config.yaml
num_hidden_layers: 16
hidden_size: 640
num_attention_heads: 10
num_key_value_heads: 1
head_dim: 64
intermediate_size: 1280
vocab_size: 35100
hidden_act: "swiglu"
norm: "rmsnorm"
norm_place: "pre"
norm_eps: 1e-06
positions: "rope"
rope_theta: 10000.0
rope_fraction: 1.0
qk_norm: true
attn_scale: 0.125
bias: "none"
tie_word_embeddings: false
parallel_block: false
init: "uniform"
init_std_qkv: 0.0217
init_std_o: 0.00383
init_std_up: 0.0217
init_std_down: 0.00271
optimizer: "muon_variant"
learning_rate: 0.013
lr_mult_o: 4.0
beta1: 0.95
lr_head: 0.00897
warmup_steps: 44
schedule: "wsd"
decay_fraction: 0.588
decay_shape: "linear"
final_lr_fraction: 0.0
batch_tokens: 131072
max_seq_len: 1024
doc_mask: true
z_loss: 1e-05
train_tokens: 610100000
max_steps: 4655
dataset: "wikipedia_en"
MLP neurons of a small language model. Each row is named by its layer, matrix (down: output weights) and neuron, and shows model dimensions 320-415. Each number is 128 + 24 x the weight over its row's rms, rounded and kept within 0 to 255. Numbers have three digits each. A neuron's up and down rows have the sign that makes its largest values positive.
After each neuron's rows, "raises" lists the tokens whose logits its output raises most directly, leaving later layers aside.

L13.down944:097076111129125175136135173076166117106134123120123141146124179126149194169117184151137101134119135084135185142124092133105145136127123105151067155128123138120123141141129123087117138109075123131108167131115123122121095139112116142139134159134090084157135140112095123164107121112063136137
raises: "more ", "twenty", "30 ", "25 ", "29 "

L13.down1089:092163187137117119150126130106131152136147091107099143113127118097149146114148146144131098126115102112118101151116154130157121148086120180147098141134120169108155156136110118163145058108135080145133117128135126088137125150133125116131128131079103108113097125102141128077089141125098158141
raises: "char", "ap", "list ", "nation", "am"

L12.down1279:114110175159136122118117171148117106142110124154180154117109137141134174125116120131115160089155089136127131163154102124140151093096118131087141086136113142129131120161099119105118134127126196123149168143100133152137146135097086171115130134156110170102124082142135114094131085091119131143
raises: "ted ", "ts ", "t ", "tes", "tion "

L9.down297:103158119134151106121115151102099097129128136138090144162111125101135100137144142145124142093129126116163152127150140136131151134121111105115110131142154141119124140145120184156132102146126108128141087109189116153131136147172132118125161152126157142112110139109122146155118150110134141108
raises: "these ", "this ", "the ", "all ", "both "

L9.down391:093115183140104119160167105142085144161153135151130149137112171118122160107121150089152130123101137121127173125118107140107154159102100132104109126119137148146177120152134162161114129121117141092131107128166155155127098134158100136140118138065130138131182130165104209107122123113129124153
raises: "at ", "At ", "vs", "vs ", "around "

L6.down854:077102109104117135143079109125151082119085120128103120096113159147084093114173098164109116130111096114125131140132111083115136103089151112115098162105134092117127118101147120140138127078153141113144163110121121114122119128185149138113065162133106154117128118119152134122144123136122130123
raises: "aled ", "als", "ality", "als ", "ality "

L10.down626:082091128060122129130095119115155089086082156082116079114115135147126109134126165122137136102139105087100123122151142127148101102094134167123111108116151111109109160096145147090124126160141095141138140133114131160141115122112129119126142129117106153124138141128129113125114148114144122137
raises: "room", "room ", "front ", "fl", "held "

L12.down898:127116131130088088116143086165123102177118113094136163153116116107141117138128116163143153095087075125115085110129082141130150123135156138085126150106121103118145156112130124118126138122079129138186153069127112105136136120106139129122123074153104166114107140144103104071113095154100095158
raises: "time ", "time", "times", "times ", "t "

L10.down1216:165148186115135143123083158083147134142158105163141140118150105069139122136155131100163131149161126124085101120111097114162091096139125094069109085113136164156111146134134153091135094127144092125134077122152051130155120108113153136143101195135086125110107110120118146062143131138110089122
raises: "and ", "& ", "And ", "and", "anda "

L12.down19:152133165133098116157112151080143145138114133116144130131124112121105118119076104128159146173141101175141170122127132156068126145133147141128158123109146138103149139144113117114129146121159176148127105118133147118160144155145120111114150131135148150106127120134123074106145154161146153116
raises: "John ", "Edward ", "Charles ", "Robert ", "Henry "

L10.down308:156119141127119150089118119118119126150136096172086137110122089094127117131121155110120110165131139167147137117127083148098100098120133111116102129121128157125135175105123114180131093129113140126130133128185136144119143116124148118129141145123084108118106115141146108126117129132088143130
raises: "\"", "“", "\", ", "av", " "

L9.down317:116146111143116091110140138187122116111152121097149113114107143129167108112101130130128156126124165099157131105125110124159088126112118073129141137163141166153138076112129097142138125061169126113127122180161156141119142116116170124120108096172144143156195105124138153124086146117141121132
raises: "having ", "being ", "saying ", "claiming ", "appearing "

L10.down1131:135151176120090120129094103126117108176142163086134137174119116158127108109107108156106158165129119104139166147127098067086144151115121112135146111116129151132125149107178127160142132133130097099171133072141134160125131175150098146141112126128159118158137133094144102121123117154125155157
raises: "language ", "people", "people ", "languages ", "language"

L9.down657:145128137133145131063100099095115173130119141111089137180134073092110144120131107118141130105141095149166113125183127173132133127150139116091122116163130092144091111091152157103153116099115163167079132141074165132096113121136102118095126104110159120133151101153113144100115132141155143114
raises: "by ", "it ", "ats ", "to ", "they "

L13.down848:126148134174138119151116138122093140119157120140127156117116138117113088125115110099153107141127143102129134112132080107092142108105146098112153138145139105117096164105091099151159161157130165161151118166133080130124124129093110117159124141138159141131111128128146158153120127131095087135
raises: "back ", "end ", "back", "guard ", "left "

L13.down784:078045127112116087140153136171127147119145137134098139128123141124119149123076124129129140099133106109113119137124135131149149124111118114111117110137110080135141134108145143120122133107147098129120114145133146101113115100156092161137171126140107150122137073107142107109117133107145097104
raises: "services ", "icon ", "lit", "service", "fast"

L9.down105:123127166145090122099113094110121117123125127120135131108168138149093126119090075117100132142133100136147156133127107111107127109099141158135113136123126115130067075117067109150149138109143141119153090119110151140116102120151105082093136120124128105110110121078135155128172149144115147125
raises: "\"", "“", "Maria ", "Mary ", "Margaret "

L12.down393:081120109173116137115134127094095115134182110039089103135089133108111139108094162115139167113122120114129136109090132144132141115122111126168127116091091139122083104128111119131093094151144097120151107113098095139133145145093132091111129116079102158128116079070163110072152139143135119119
raises: "(", "CE", "A", "(/", "AL"

L12.down333:131139140158119133142111111113129096140098100120123120154122102123156128108138130125129151160141164110182117141084102149190183141099108143114098149141158168095166121107111135134138134131125110171175132157123116111137114111089115117123131148150140137131102093145117123128105122104145111104
raises: "s", "bre", "si", "stable ", "bro"

L9.down932:134127078189148108117137131153100109081121097155143126087112085167104159127149100118168144137096141183163148135100170124133091108131110113113107110082165116147158164139132159115137126141154148086135133173132152115160121126151145126145113131154126156182142126169100071098103122152093130105
raises: "ane ", "ank ", "ough", "ays ", "ank"

L13.down1241:124144108099123132139143113108132130121085112141129135134158125163085129120095123129116159131111125161157137125136122131127128130146132140135122134111160134100105105143106103102157106158126133128119149089145155109145137128152116167088136098149102092124112140113135108132108129149135116137
raises: "\"", "“", "'", "‘", "’"

L9.down671:145145125125159092128098139143083114117130130116127109175122123094161115113111131154149128148120126140142133185131148133106114133127122076121159085140115200106101100109138106157098112115127100110126148120093131147122141115169089126129135066136146098144113137102135102083135117170109125099
raises: "addition", "latter ", "sit", "turn ", "others "

L13.down248:140090127109117143137118159122153134117142104127129164122129113141151109118135153179122112099134106121147161137092096098151105090107093123111126171129117093102072145140096134148101139157121158153123142136115163127134159146124074111108141100127073156077121135111087130120160124097152113142
raises: "J", "E", "A", "D", "M"

L10.down363:146127152159141134145133141127139141128119134156096114101111133139135101133130129115116123141150140120120163182106090179113152172131115111103115124112150111103152109133145152118077118139141146084144139100173142135127120126158123137143145159109186099148137152146114177095088104105144138134
raises: "vs ", "vs", "L ", "W ", "victory "

L10.down275:117114155113123136165130113134132094091151124124151121112120116111097079103149141166138131214135150092130191209153113100079127129070147107124186160134118100131128146132129159160114104114172138145152149175126152098145126178130151075147175138114149091144129130103091133110110125120164126102
raises: "John ", "William ", "Edward ", "Charles ", "Eric "

L12.down888:156118132121079098105157115127114125089160136175106150117190121085163124130079202107118125137118150110128132117111132133142144140115147116122138149135136093167124125122114133121117143153123138095186175119141114140089117157074163164135122106140099138128092122153155173121139106114134111118
raises: "ier", "ier ", "tier ", "y ", "ome "

L10.down58:116164094116143141146135150072133106088161145143115132149140140126147129144115087081118084131120133152122088115139112144109110121101146146129107145154105150156107134139149167109170128098144120137083177099114114161145085112145151121116116110124125114150124132160132098120130128135155112147
raises: "well", "cent ", "result", "result ", "fact "

L12.down557:159096128143090121130084108145157161123119123134138083101136134107165090161138156130164145112107148130138164137114151102120116116108101143153121205106115143130083098093067112100161136117120115119163168158094148112154124103131127102117142133138110174120121162085094120075140102107129118131
raises: "J", "R", "E", "L", "W"

L13.down536:118114152166152123128148200118089123152161081119154120127116080115146127115099145141103130115098126135145114093105104131130126110130110095147137151096132111148127157119136122082170116132147111151119117063122157138156118096124131103179170131153141087146114173126144121166127123168110111123
raises: "ka", "k", "ci ", "ð", "K"

L3.down772:130155131124167140086145119108104095146132144211160118141165121100122160112168145148116156117143138125116136117129129147114144157127133113145120131111120145138121135067117093130139126146110107141096149169124191140168100133158091117078125110129146120084128116180145084139122125104141150127
raises: "they ", "he ", "there ", "it ", "she "

L13.down790:118091197139140141130196129131129095102109112089120163099096098085141175142109152190083135133123137094127157093136171091084149150111131157118106105113113159162059114116142142109111081123195150111120122125139102132077115135129110124109149126082131100130151104186097136150145093147117158175
raises: "reviewing ", "review", "writing ", "writer ", "review "

L12.down122:185144121140059110131103151115123122127133113141141102118141146147124167088128148142140094150151138189122119139151156116087131120083140150135098129145123118110124098147150146115152130118089150109125149133128103133138138085156135118123126153093138105108091118079065139096136131137111108126
raises: "world", "world ", "means ", "World", "revolution"

L12.down652:103126100145150186131115145146133115170137109165141163158159146058132141153112150113073150142115138134139144130137141142114109124094129158134101107087157086101127127143125154126121111147084134174131130127110091100126104112140131158110150119141116105091110115121151106133125129123148138159
raises: "aid ", "create ", "give ", "make ", "promote "

L13.down55:125144098104142121141109122077152090118136176180130158122133132118110132145139139161173134107108153092086131128152112143125163138119119124078121125122146128139143130132105169152168120135149093112097090121151103124144105093121161135130138161091092134106108127120139130106108152130118109101
raises: "ight ", "ys ", "ur ", "ight", "igh"

L10.down567:113145163118099119123123142136088094144130076095148114138117097147120110142113134123158148142132122124118071160096178088137161133099162134102156145175154128167157120122104122151104145132125103160167134129131128134101136109106138131146150108139133162148168124111115143145123119122130094125
raises: "ue", "ues", "ue ", "ues ", "ual "

L12.down740:071151141153132115083151107150140092123088135157144100152124095118099071118117106180101107110121143158179064109147135097102145141154095102128152093168150151121168135114129127126115134135141142166166131060081144075142099107140166183140108109130107165127100141136119148128128112162130134127
raises: "times", "times ", "time ", "time", "days "

L13.down742:162109157101127117156153128153158081123103135102131135100136107167111142134162100121175118121140139116150138102117156144145100103104147115143154125106112110141151115100146123155160098157135164094157158132177132152140148143165144128134114104096113157099132106144078121132084141110119120090
raises: "Soviet ", "Azerbai", "Yugoslav ", "Polish ", "Yuri "

L9.down462:163152158129159120082125114106138143138119168158169144088073127123122125104188102181121140137112154131146147108112092128123100128111156111128108110102105105151114130121115153137155119141150141122109151152106166133148140145132119114129134156118140115116120137138155167125128118148118149143
raises: "they ", "he ", "it ", "she ", "however"

L12.down841:088122100161144128120159124164139120106129131136131117100131113125146118149110129142110115087082180139092183128114100157150138147065171145179131175145122119111159087110146113146108139133126107120128103167107145142151121144120172146120146108116144114134146118102126108103171128096153141126
raises: "crew", "load", "crew ", "commissioned ", "super"

L10.down686:144136087148135155159139118096089099123117144126094081122124104158135121142143160162125123122093150112178163140115169115149118099118138110155151135108100155127120114111103114139100137154115127160147142135156131169107146110100144130170132118123159114138100113104151128165174148152097055112
raises: "s", "d", "sm", "sp", "s "

L6.down388:130099167128093121125098115109113120125109100135141121111128107165152089148168127152119174147108185128134139118089128141089113162134151135100128127124121123143069120100130097146096173106104155154150102107130144136113112093109161135141096113115117116127134150130115117185118150151135129118
raises: "of ", "to ", "s", "s ", "speakers "

L12.down1073:131134182113135106135083139140167113137118146116152157117128143168127124161162105126125131104129159145130115110116117138123080144111168128114187151097129108131121144132126163082153134122127121147103099157139148156149141154151154155120111100128162150158161076126132097122095101116164167097
raises: "after ", "before ", "when ", "done ", "because "

L12.down266:120114101112154117126129171101105141136169102115137128132119120144118141150114149106122100119142088063136117099148141166142115080104086146127163099120134117073104083137137159172087130129139142154154144127120151107113160148125133128169134114106140141191167122177112126097114136175115115096
raises: "commentary ", "work", "Miss", "treati", "work "

L13.down1254:112108117177168090085202100092119118138153145070126129084115137117107161119130137095149085090105130106098104133132088140081095097097153152144103144129120122128117134171164160093124145156072107109139078097133138122159168125105125147113172144136129120109128138101108171124162128136151121153
raises: "BC", "CE", "or ", "Plat", "A"

L12.down88:114139101138117118136149145127108132106100136113139128137094129136139156119145131084147089119107131115113173162147120103115139136139144141065104108126118151126170177113111150180107142083155135134138113115115150126135138110135137123118098106125142141144156169085097145134125119136148149123
raises: "Earth", "Earth ", "track", "fire ", "board"

L12.down7:095166144147111116182131127161126107100144111125134132124156139136155112136067144117120159149123133143176143087185101079148093097098111119120135138144111118136156156140147144109128107098151100139132142077151163145146121095137161083137105149120111158135143131133085131146139123147147119132
raises: "being ", "providing ", "performing ", "taking ", "having "